{
  "num_hidden_layers": 12,
  "head_dim": 64,
  "vocab_size": 8192,
  "hidden_act": "swiglu",
  "norm_eps": 1e-05,
  "qk_norm": false,
  "bias": "none",
  "beta1": 0.95,
  "lr_head": 0.00958,
  "max_grad_norm": 2.0,
  "decay_fraction": 0.716,
  "batch_tokens": 131072,
  "max_steps": 3518
}
MLP neurons of a small language model. Each row is named by its layer, matrix (gate and up: input weights; down: output weights) and neuron, and shows model dimensions 128-255. Each number is 500 + 25 x the weight over its row's rms, rounded and kept within 0 to 999. Numbers have three digits each. A neuron's up and down rows have the sign that makes its largest values positive.
Before each neuron's rows, "raises" lists the tokens whose logits its output raises most directly, leaving later layers aside.

raises: "ull", " when", "rial", "outh", "uts"
L9.gate590:536457494515505457493535462501485496514522499534454480466514489498479550496545511514510531544480518508454487472458440477472476506478512518495497500463463501502518470500561481487516459495511439518513526463481528502490516487562453488506516467511521537444534512482491514537538531540514541485472549489481515495473519490481472565525512479479473462543496500495514497505465499527459497514479
L9.up590:497515510512526491508533525548503493504471489476495473522482468465519489507493481474458493523464510473512465518461519457481493513457479498484537467511529485491454509456473454515518522499486482538495488499489470494517446500520496499481531487474537519523494503471527525468499506444557504489482521520487526487507411505511504458501491512532503498499488517524500517521513528502536500499503
L9.down590:492520516491458457435509521506524458494521471508503485523493453534519500514500526471437444541476491531542452505512508526540487518477532518528465470447501522507485502504530497484488557489510473528507538471520494509506497512502508517474527470508500468484528530544517527460523483475510509495497480527490482502478500477495473496505460506471473512515508567523495467526489532505480553476485

raises: "\n\n", "\n", " After", " Event", " However"
L9.gate320:462493513499516471509467494502483493471509496465527499477540498514474476529511521515496497560489464470511504490490479477484517471493474479526467437487485502482521447477507518493472497537529509544483535498513507501512510515491488498481491484459493513508497530451522485453488525467517507527479466490534534509517521521523506435462483512503440525469496534441477516500521506541445509485539
L9.up320:535513526492468491497521523514512516524508505463507544494520462493463465535515488488458481504485494501494509471507473494506496486533518489478505475475535486490448483475494476498457517514534424481508515515430504496526490514463464517471506472507466568471555501502543486451502507469520497543480495514527509474508480481529512465478469530491515517500499484493429462478479517480576438552495
L9.down320:564488489534504492461508519543507510535505479507544504534513488476501480452457518519502506469560465505523509491495481481464501507484484527518533494534513512466494546511484542451519498522511497480469518526509477548530523463477464489505512514520539452495502531515520484521518560516523467490493501496508537496519486514483521484507525485504438523526502462500566497512503554502562505529485

raises: "\n\n", " Their", " After", " They", " In"
L9.gate127:499548492491510531509456504494484522554488514471514458483517499492536472464476479511446479525489500504540520492432508503470519467532504486476500511498493525488484519477466500517441507558484452491516518528479476502461502497514495523509493506515517546491508553493519444514497523458500489494489533510510515479523477496548509473497491495502458535509516518522498486494504461480479451573501
L9.up127:489494484478477505521495496479516459547501542499524509524513510489466496528509533536485529511548507525511504458484501509491492500502509492489521504451513499497499526497521444455461517495528491535489482482530501492519522460454532497466512516462490507458541503503530488560495517448519487497492498497489534504508517515539480446488509490549473506487500541490486527435493476505509523498556
L9.down127:507488470518484477498487507452544540476497474446486487498506440512521465499493500471425581476530462531515509489475489507474505496517487539502479527486471542482469533488497471490495491519490480530495534474516449530527543509503493539517478537468494472514494489503525472514481517532498477500509507501513492516515522530544532482501507474502495512527510491477526468502478497503559512510513

raises: "ction", "il", "ries", "ctions", "cial"
L9.gate484:479542499518546481496467520491529516493508550510467519520568506499461485516464492545518480500498461517466502547520488544530503504481508512502518529495556547531510484506522487474479498490491494455505559473496474482523491484528468563511512492534506462503478531467532498507459550497494473547542471450489518531460527500487521498537515467492505494476497507496485523502498492531488503503506
L9.up484:519523495504482519471479503467482550549490488533443480522535528503474444546471501522478498490488507517522475524500508520489473527478450506493493494492530465483505531517502531500508467490495471502475459513499503496531533538486474500492525471511503477548540469527466504484489549436480495497480494500526522477518475495519501506520522523490543479491473516495499493499493492521511521477458
L9.down484:494534501539519489510503484516493489528490517480466532539513485455503480531502497545528570491494470517516507489483464557500515511480481543488522483456481509461509529506492573505516518445485503455520504482479487476553543539487531518500523512520504458531486503532475448512513503513516474497508514476524512474543545497488484548550451474484535512501479508527508507518511532533443514473503

raises: "rap", "sis", "il", "rm", "ology"
L9.gate34:498551497517512523474493475480470484512510518496496497473501530519484535503531490534510461482512543516523492492468492483526513487482506471528463530533511523537498508483573496499477477498500493495503459458555504443492510475517482495504507518547511547500524484533483527509476496470450496565434524524518481501525546493507513523484507463519553503489508505513537531538503440517512543540492
L9.up34:542505473507517474488502471532475460489502512523457516512473501495484513507507466484520518528496492526535524513469503532493510534480466494517533563507470502504546526510494504478476454488487527506508452462518508506468450477506510476479483498533496520460507469537534477512529538461496500494455500489486487483462505508506573507527500523419507497485545558527477519510435466501521525498480
L9.down34:530481510564514499524465464507508495485497519489481515475491515535506477514515524504556497471474522506484483468517488519499473539465485454518526451520494541537483527505503518520494508509511538472503541472503511509564521490494480464454486519505449514519540520514499496520528480473490544502473522478482459505484498491521491471503568439484495537493526480479450527464508523545509481506546

raises: "ll", "gn", "lla", "ck", "l"
L3.gate404:501510513496483492483484511512461512518475478487507493482518456509521461492500512476525481537470492513497470524471498505572497516494501513503475492474476490478482555521498523506479532495471494559494461493527507505545516469502509481494479483521510526492465475520503470495537495513527504511529481563510501476533479485542529495477506486482501546519528510490507500512525512535556490521562
L3.up404:535510551509479467515473492586497554500443489508491502485523474492518516526529517496509472513518528481527479552511542489558480512508463547512484511502501469452468527518526526528517506508512463482514441505581506507496481467493509516509490520506461530486473471505496493493485510508528495507504456523513526467508537514493504518504520494488531516496565516500521503524498483503513470481497
L3.down404:498483466501514514478507469455510446515535529515504507488494516492436515488486515532481490499479518513467515482502500506449495464482497467444504489519516509524524493526473481505488499503512533467515560524478511470514485524514480526499504526488514439521500494524489477527535485467449522518482557504453511544482494499479501566501476527504449462495453476491485499479496525474436523511472

raises: "ness", "aries", "ly", "ene", "urer"
L4.gate162:539476513464425539467523540517508492502535529539538495492530541462498478507513497455514510495517522489492495511517494477527519543515510512519457508471482510533537473513506456486488508530519502470516506513487509482526499524469464570505468497466474513495535467484493464530476517507507511462468455510511514502524512463504518510484519509501473497508475529492476510491539482502480510525511
L4.up162:534496494454469492492534523525510529492471482489526486490496552496500501506539523526519491463517496480510516495522472514477539517471547474536476539505520518488480452564508528481523485509500571488463475488523477501425518515484510507555484526477549510508493549474484509512505497520472495509497524481523505489486517510520525523512512471494519498576481538506475512518502554554495520513469
L4.down162:526460472486484456458518539495522515516492467484504459499509494531512519506467480488502491471510517520536508490492479489503507522517472511505487472524528538490510499480472501548479381525487492513522468456517502445491480495501485504496441494507528502496508518516469457484450490491508495486491511495493496553561505520459497479492532518499482440504482493527507471507511526541533521540493

raises: "asure", "xi", "igh", "nt", "nd"
L3.gate680:480486531467509539558498500460524498501517533527485507520500480508506525478519495480470502498448522433479534470473500487512466526530472515510482492481517515458478533426504527451498509506492469526460478475511514525506489507515532505503493486532481480538493487559487485487514523486477527457488495508486526501513503492530515480504516507504511488515469486476527519484470488485461510539496
L3.up680:504486526514468494507515484510508461494514473501556505470494490498504475481497561509496511511513492475481455475495501503501471510503490456493523514498510470494494521513498521516505521496440565476482483476433492502502487530498498516510452492480444497483542516521535528497553471475495511466493509487519529512520480496488513527528503515519510491534467492430521468490507541470481510517452
L3.down680:503480491465508499536506459531500476496520493518494524499515516463493465489497526497487507475508495495541514492485499486505491519539500536481520460470492496498468560517507551498516516500496528494477496486483486497457552524525534521509494516473490516482512459494478522460526489467485495463499535487489547502502480524486543500519493538503495556509449459514495514486483481520494495511516

raises: "ed", "er", "ie", "ee", "e"
L3.gate398:521508507498516503531563498501469472520508503492496493525520512516510488474495507518486519542480494474522524517502477476489539466540477452526447480506506465515503503493541494504527488484488509481530491488493486471554475485513499467515497461470470549526518497488495489481522481531511464497525445485475478532482497466523511544489485519515473498484480505560518524492485500480470494504467
L3.up398:517566477475484516507458524506472509471515492477483485523475555474511512503457519509475485535513515536489519513510514513529474481502547455481486511519519495498478496493523485477507495461459518505475526532469521482487502552484492479486489485535518477467522467508504449549505507504523499469472518501524524506502500483489469530525509442474534502502480578489471482465487481508503516514524
L3.down398:500492489461533508513498481507458485546494527520516496499507496516526466498518492482474563474470512531506495459500534510555492524524482492496512470485533519518483516460458462495474461549460502506506490528496483514524472472482511521518516511493531485469496539482489490496533500536513493515520464522514506470448522517465501514484490497509508470542469478492488532518483502524546499498524

raises: "hip", "irt", "th", "her", "rik"
L9.gate615:500507508509479462475459462495496507479484504488511535508481516526522486553496524440502505492487510501510527484539512527506462475459533493462546514502482502506514459495542466505520476502526508535467522536500494482532489481481514503484482492492522549535497504523577493528508510491526444466512435505559516513498473509474466561501513496521483521447453490462483519506496496488520492510490
L9.up615:470499497501485516555495438521469511479506487506539530496511557538503478522465508455521507495495489518508508474516519537564465504507519497487511495447505523477549496505513518505530517490513481495496515504460503486493482501498513519498545515535468540500517490462518523522549468454451541475525481529511498472555532531503486480464530478498501444507483494460520482504529509489543509477536
L9.down615:489484493505485454496488482499515487446482524544484522464518518526501518512527531463541490537504482529509483482497484504466472495535440510432498531470518521497501465441516509489485536481485530507472511525500485536486478456519465476500483521468489537533463512473470520485507490514455486460491523504535480513501511494510502482468481513466480516465486539492524511503523540464489489496537

raises: "der", "ues", "order", "ue", "ife"
L7.gate296:498502516460490528522503525499508490478492482494494559459564493496514498482523511483524492455510526478473532519526521545514483539544523454473492504504522504481520518466494494490522506501526508516490498501496475509486483546515514517491513476504474512551502503538509537494474494485474515549511504510530498491546496495506476480505427518478475453511509509474516517506523472490510494463520
L7.up296:472505495499509495506462552514477514499500458526526479513486513545522536519521500537507521439517524496534518469498534486464501526492509461468525509503520484520495488517455500490472484486490487488475445498505482526528486480489512523522542473491438501506480494497539492468524522483509492539527478508512484458495457467505536511547482497483468507495510504485509487545433553491507484523567
L7.down296:492501522528539438533490519502459490514422533485458567444484494525484486514539484538533459525506473551510473511549497518498527528501484475534467530488486521518545504477505505501500531462485536535476500507537527455444487489478528501522480474512472474538523506480484481514519484488519529459470527536503494506514484500513479492497488497501494448528494511464469500470520497524496522453487

raises: "mar", "tain", "put", "py", "onne"
L9.gate318:508536528527520486485473496540500482522493531505451484505455477473491490536475524478480486512489535500501508515504516459462513478508496505535525537543531497549549549495479529480523509471483471490515461477478476462504488460511512482521489468522507511496526516541499520507534502518504488515489515504528410519510526466487494513505529500559471507508490498475479496516495517512511522529469
L9.up318:464534548511483543526491482467505512502481488506513485497491472532503498481501522453489478485507482526526470507499510493508504525502492499492515519497499535520520526505485501497481515528527465490492446510521492507498515521468492463538498546480496517486468509469550511496534483492561423468504523506511513478487493497490509535535487487484514495449509512479547503497491540525461483482545
L9.down318:512511507534497477485491475512506481491512481491498447495482544533542527442531482496467505481482483456542492508508494480493508496464506447466512494522502470499537462461471516514513510522479469473476538546508431500489505498524470420493494426555533490484519438486484464518501501444500503480469551511474470489470472512483520478486500504526501528525469504484454496499487513508496466484511

raises: "lam", "ries", "ry", "va", "ctions"
L3.gate440:534501508509489502529480514491539548513535541481481559518514522501472510458498490460501535544552475496505496495506480494520503498482503465543486508486525473519497485493476528514487509467492506466472519460487503509497496491551508531447531527503515492489559511452488462525480524541468539517561482426529510473508495524507528506480494545458497543510521505528527495490465520526501467510472
L3.up440:537481521477487490471480460470537481496474474499513502467496499541502471527512525469495525470515497479509519523500512528459485512448479502484526500499498510513517494540490509488485515510509545486493492526492525512504522520520454536510500504463453500535456535441518556475548482469510533529540505502479522504486504514495494540481534499486489468498516513476508513497523479491496500523508
L3.down440:492496498498518444550480495499479471468491531527505473533572482499446502514498518493466501492475449516476536505530472504498483498492473478486558499499500486545512518508537504522496494496473493485493492514526497525457464451480523470506534469533499474497462467482546469528491491528470519531491493486520465478523482473511499491488494527526510484488517463503498538483534552489471500518485

raises: "isc", "ist", "iar", "zon", "med"
L4.gate50:472494499507466573495525483509531484501488478496524472470533547543490503442475465500497500474465506514469487501488468499508483512456526471492467487525524508511474484487506450493495477505495484521501498520442497475494573491491503551487468530507539499504446472504451518470513464479464507509513522508548510503474492464491493527496468489488494497481533528492499475525509558515529480504475
L4.up50:511511480475537494495490520512485523527509500478547523489484542499530496515526497496491483493503508498482508529504485535551436461488541457475506472567497529511518522484456493521490506534503515488530489489494534529492496484520490523481519523517499541466514492447507490472517519469509488460530492500544484491511513512490498517469496510469469476457502488481515532508487466498502511507455
L4.down50:478483481495467495512526542491453531490465509507495514513503472513517516473484492531452503522503496487532456522509496480487515515482469525564488528484464539519492495501494444492476486467514450484507490485448521478535524509546502517480507483498500526511489495539516479484479457496453479532468533503504516509475493528529527467517502491466516486430465435467494479510516504518517471470506

raises: "chin", "ng", "mat", "itation", "uring"
L9.gate291:485533478505524532510527499459466521528479484508510515498509534513528472502490460522526500520501454542563521502500519500504479518472524500477532503508464521492486495488506552508499474531505499476523452488561504525488532490519535513532486535541498522512493535471491480530499510473585519513527480509534503501479514495452458556527478513508501483490444520485498526507540485525476520503500
L9.up291:453505455521534479481491515505499523517501563496501516473473499501496513500495511477524467497495531510519515493498507518507490463476521473472499504525514544484488505514497481503536513467510507496503522462527515524487552509496548495486515504500537489557550499468519449492511513489496515495523449516517534544488459485512499496487515504509442506466486503457552479520492502499470539487513
L9.down291:512495498487488498493481514513517498557486478493527539514444526456520505504523497480469473541496498460496521501527556468528514452535505514493480509480480551493491487477481532481484505462510551478494511454480486534513501534491514488519501495521532519499517454524483507500515464479468484503484482479508515530468448505500496524506534481461463504456503524474469476506488506505477524482536